From a checkpoint of a small transformer trained on Wikipedia.
Architecture: RMSNorm before each block, rotary positions, no biases in attention or MLP, untied embeddings, normalized queries and keys, capped logits.
Training: a variant of Muon for these matrices, 372M tokens, 5671 steps.
MLP neurons of a small language model. Each row is named by its layer, matrix (up: input weights; down: output weights) and neuron, and shows model dimensions 96-159. Each number is 128 + 24 x the weight over its row's rms, rounded and kept within 0 to 255.
After each neuron's rows, "raises" lists the tokens whose logits its output raises most directly, leaving later layers aside.

L9.up404 [107 137 138  66  72 127 135 103  97 121 176 111 176 100 100 114 111 161 112 123 103 170 125  99  90 110 145 117 136 170 100 112 141  82 143 104 124 150 113 112 134 126 117 150 112 127 135 141 180 107 105 102 139 123 158 142 105 131 124 107 111 148  90 146]
L9.down404 [145 118 116 139 114 143 121 156 112 120 114  94  65 162 126 118 114 133 147 121 193 151 139 123 107 147 108 138 144 130 131 121 133 138 161 126 107 107 150 109 120 153 143 118  64 104 121  97 109 107 105 111 156 107 134  63 126 102  96  99 106 124 146 138]
raises: "ust ", "ight ", "akes ", "ore", "ade"

L9.up550 [112 161 133  51 133 141 127 136 128 150 122  95 161  96 107  75 114 125 123 102 144 148 151 108 114 124 147 138 106 134  97  97 105 180 122 133 152  86  99 159 138 176 149 117 119 174 140 134 148 129 114 167 117 118 150 118 142 115 156 138 151 114 126 113]
L9.down550 [109 137 134 182 152  80  93 149  93 150 166 183  95 138 146 143 119 167 131 138 139 126 144 151 112 147  87 189 163 124 137 104 158 131 137 144 117 127 132 139 132 130 122 134 163 149 122 152 125  78 128 155 103 133 163 131 130 117  63 137 157 145 141 142]
raises: "on ", "in ", "and ", "from ", "against "

L9.up685 [148 178 126 148 134 114 113 142 149  96 107 108 104 137 116 120 117 111 121 131 127  90  75 105 127 105 133 146 115 137 161 190 101 125 119  68 131 121 114 107 162 112 160 164 118 112 150 116 163 109 163 114 121 172 117 124 140  96  87  87 114  94 140 130]
L9.down685 [110 136 113 104 125 105 187  96 158 138 118  80  74 130 118 163 114 124 127 142 132 152  97 106 132  80 141 109 177 151 135 147 113 120 139  96 126 107 123 113  95 133 174 175 156  57 189 121 130 138 149 146 135  95  80 103 141 129 136 110 111 127 154 184]
raises: "ate ", "ate", "ates", "ates ", "ition "

L9.up589 [102  82 106 144 109  69 175 164 102 144 117 176 128 158 122 101 141 157 152 150 150 167 111 104 104 123 151 130 115 130 152 162 137 119 158 143  87 148 130  98  76 121 114 122 142 100 135 115 125  73 163 142 114 123 133 119 122 117 121 153 128 119 160 146]
L9.down589 [ 99 155  79 168 115  96 130 115 167 162  95 123 173 138 130 113 153 133 156 165 113  98 110 137 128 147 144 144 201  98 143 131 152 129 137 146 118 143 111  90 132 119 112 100 128 142 121  73 123 109  96 115 119 149 194 146 146 163 124 114 138 153 175 148]
raises: "way ", "way", "world", "country", "country "

L9.up210 [160 159 166  79  99 122 102 115 133 201 141 141 180 141 110 136 148 100 148 114  99 128  93 130 151 135 113 133  64 142 105 160 139 130 133 128 126 169 134 154 145 123 140 128  92 103 102 109 110 148  96 128 110  97 113 120 124 166 144 136  93 117 121 111]
L9.down210 [157 160 148 109 109 151 112 114 111 149  92 159 131 172 117 116 129 150 159 145 153 167 114 136 147 118 134 181 139 136 111  97 141 166 137 100 139 117 130 150 101 124 145 112 166 120 153 100 142  74 123 125 133 124 117 156 158 132 115 113 129  95 133 103]
raises: "ous", "ously ", "ous ", "ately ", "al"

L9.up201 [159 150 160 148  91  99 124 113 107 141  93 158 115 130 156 108 145 117  96 145 157 102 171 134 145 120 113 106  89 129 100 163 130 106 134 162 123 111 152 115 165  94 178  79 124 126 175 102 113  92 136 164 149 129 136 120 140 128 136  88  99 145 147 154]
L9.down201 [124 151 112 123 110 122  94 148 105 186 111 161 124  75 113 117 147 123 154 157 134 115 142 103 145 133 182 141 137 136  77 131 115 123 167 101 162 129 131 150 141 136 158 141 113 106 132 113 115 131 142  94 143 141  74 147  96 140 104  95 132 140 140 152]
raises: "Jul", "Jan", "Sept", "Jun", "Mar"

L9.up305 [116 130 141 118 157  88 106 138 112 182 126 153 128 117  91 102 111 142 114 147 115 102  98 125 122 134 127 138  93 121 170 104 144 140 160 181 115  75 106 130 154 156  97 135 120 111 164 136  97 156 120 146 173 148 111 140 129 113 170 144 154  98 156 171]
L9.down305 [134  92 146 143 136 175 135 145  82  84 145 182 115 133 131 132 136 126 126 157 134 123 102 112  98 125 127 109 115 134  67 136 146 152 133 138 116  93 144 188 108 160 112 115  87 158 139 135 137 115 117 101 134 135 118 148 144 142  99 121 118 119 143 137]
raises: "ties", "ty ", "ties ", "ty", "te"

L9.up388 [123 100 141 127 126 139 140 137 162 114 102  96 127 147 130 178 113 169 162 113 151 151 146  93  86  95 148 144 112 165 127 106 125  98  87  92 144 117 128 138  98  85 108 125 168  93 145 114 114 156 159 126 130 105 136 141 118 149 149 127 112 132 117 133]
L9.down388 [119 112 153  94 123 108 174  90 148  57 118 135 117 136 127 119 116 110 114 126 101 139 156 153 182 133 116 115 126 116  63 149 139 127 143 129 122  95 151 104 137 135 117 115  92 151  96 160 109  93 143 132 111 135 156 109 125 152 185 122 101 119 129 178]
raises: "the ", "each ", "their ", "time", "this "